config.yaml
num_attention_heads: 3
norm_eps: 1e-06
rope_fraction: 1.0
bias: "qkv"
parallel_block: true
init_std_o: 0.00769
init_std_down: 0.00343
learning_rate: 0.00555
batch_tokens: 16384
max_seq_len: 1024
MLP neurons of a small language model. Each row is named by its layer, matrix (up: input weights) and neuron, and shows model dimensions 0-191. Each number is 500 + 40 x the weight over its row's rms, rounded and kept within 0 to 999. Numbers have three digits each.
After each neuron's rows, "fires on" lists the tokens most often at its 100 highest values on Wikipedia text that the model never trained on.

L6.up49:521576518482539506535430464486478490536493555541457516428549570492426484493506529537515536501543527477515516499442517475496543526518468457530486509478465595512524483490521501493509607526512499477413500528404491472548396511509422506524522489506468541497455493506477537605546502484480510490435511467534490508510566448458531479571452538442486468533483463472490451470512523481467529541464516472552526417525444450459522527571491481468471445523428531511599605495532483504506474524479558518484495491445484497543498531454532437521472493500585467449466474534461532444510563498470418579
fires on: " they", " ass", " we", "re", " se", " b"

L4.up660:498503526422492594526467457518546504535516452415553498491474499493498507558474497477520498442495525421536509474446470475471458504515514479539494479542425543532516560563540476513534555480589493525491600520456518461454424551499506482540507467483483531471507557522537531497495458445476551465565510468539482515462489498440552439551516491512436543483565504479472502467541558444545564525519464513479574481509456534549419491408497437473566542522508527504485486478495506397549549502521583480515540461466541479484474469450483510541480484438458491524589480434441534502449438484470519564
fires on: " ", " |", "n", "s", ":"

L5.up196:507525479452530499506511515476542521526515559472458438559461565488471502464443534450524542564543458482477493459565576573498528535491427463476426459456567556491540480542449495483486495471414448441500460495461560501473492532528453545458515520444504526473536481542431538463488532556505490467435457498560443533447542455492480539516539458478520526604405481532478474473595511536562535523500544459483526467536449501492509456471537507490535480551517491500427513508484477521549512549452500478538485446575522455468496563528374517526520442496533447524554466516554478461537523503464496451
fires on: "I", "r", "re", " I", "s", "\n\n"

L4.up612:511528460545477411503475502474523519500571549463523446531370507432507511527532566528534458459479470441491502496525544456510506469492463497531465486543495494508580457545494470510490541467450532460431523629491487446491503542497479620560473483442523513519485534492512470508482527523492662503528558516470450477486452506537531502516526446449546457456530486459491577452530511492469522522535509533489450494546515532525480558547482451553491513508529476434485406492490542494532491479524554491458525547592494431488576449548545501490458437513520497485497500506457540476498472546483473468
fires on: "i", " species", " album", "ili", " cm", " gen"

L4.up761:417488459480447574569460486483496534544551511532487546508565477441496451570470484571514469514491490507467476464485448499581440533596485519453518492520491405465452482521554474543499466531479450496493486544464519544436472442443484532522578492525444564515558526477504466530510518478497512542493460497538496434506432527439512535397565459536539542541495536592506428504506514454521521460511475528477542504519535587467494515452498562382594527492443482526491516526513547514433479424554543511538437519544545483530465482483536484481465515494479527519469503505529491504506507469439460494
fires on: "P", "g", " CO", "ee", "A"

L4.up137:411504514499462524492543494577499498541508437455499527539559515454545479559512439461479472468444509403532503535482556434558489459431484482529491484544452455438490467493457475579444514499483516543531532503567508469469481533458577532543521499483477480481490477509473595513500494551473480541497449448530495467444437504514637461476588528472502508520482549613468533501506492503481433558500441562535456547472561486457520557506537504534520504535561529520483487458472516479460487476516521552511531508555504445556492475437589462487497512521462557483561525479518433454475471513442471513
fires on: " ", "en", "ich", "er", "x"

L4.up24:572570483511493430419522560512497586504502502559585484458483498515516496491535456461513504421535470472497446568435539525538470472459433462503453507474499426460535496540476484570547468540500460546477507449451540505492514518475494503530528456435549541493473524537483463541475459396493470469485558508591483465484532460526483511433498482559466556496538510538470492547473517541546508527562619492482453527449456539515549537524551448492497450529466570538460499456460443471499495507529525588442531447442532502490507518499449487452535514548488418460443503507460518471534456517509571491
fires on: "os", "l", "s", "on", "ol", "'"

L7.up865:492435525470527477488547537505499490585510485479445581504475531450491460609510477535514489482529535480530534575538497453476487518524478515464547483542513524506547456477451437465492499488485548534459539507469517502473543485542448509503604471470455418448463571451489503459456544519428508456534569540555524556562409542491478527484456470472511539484509442492482534466506495542519408455525506498523453512477507512491503496564531510527476511487474557435469470471499538444528523464383506553570550519461578509542457508524490404504453407522448454503579458445491503505479529509532456540
fires on: " |", " ", " W", " Bl", " to", "end"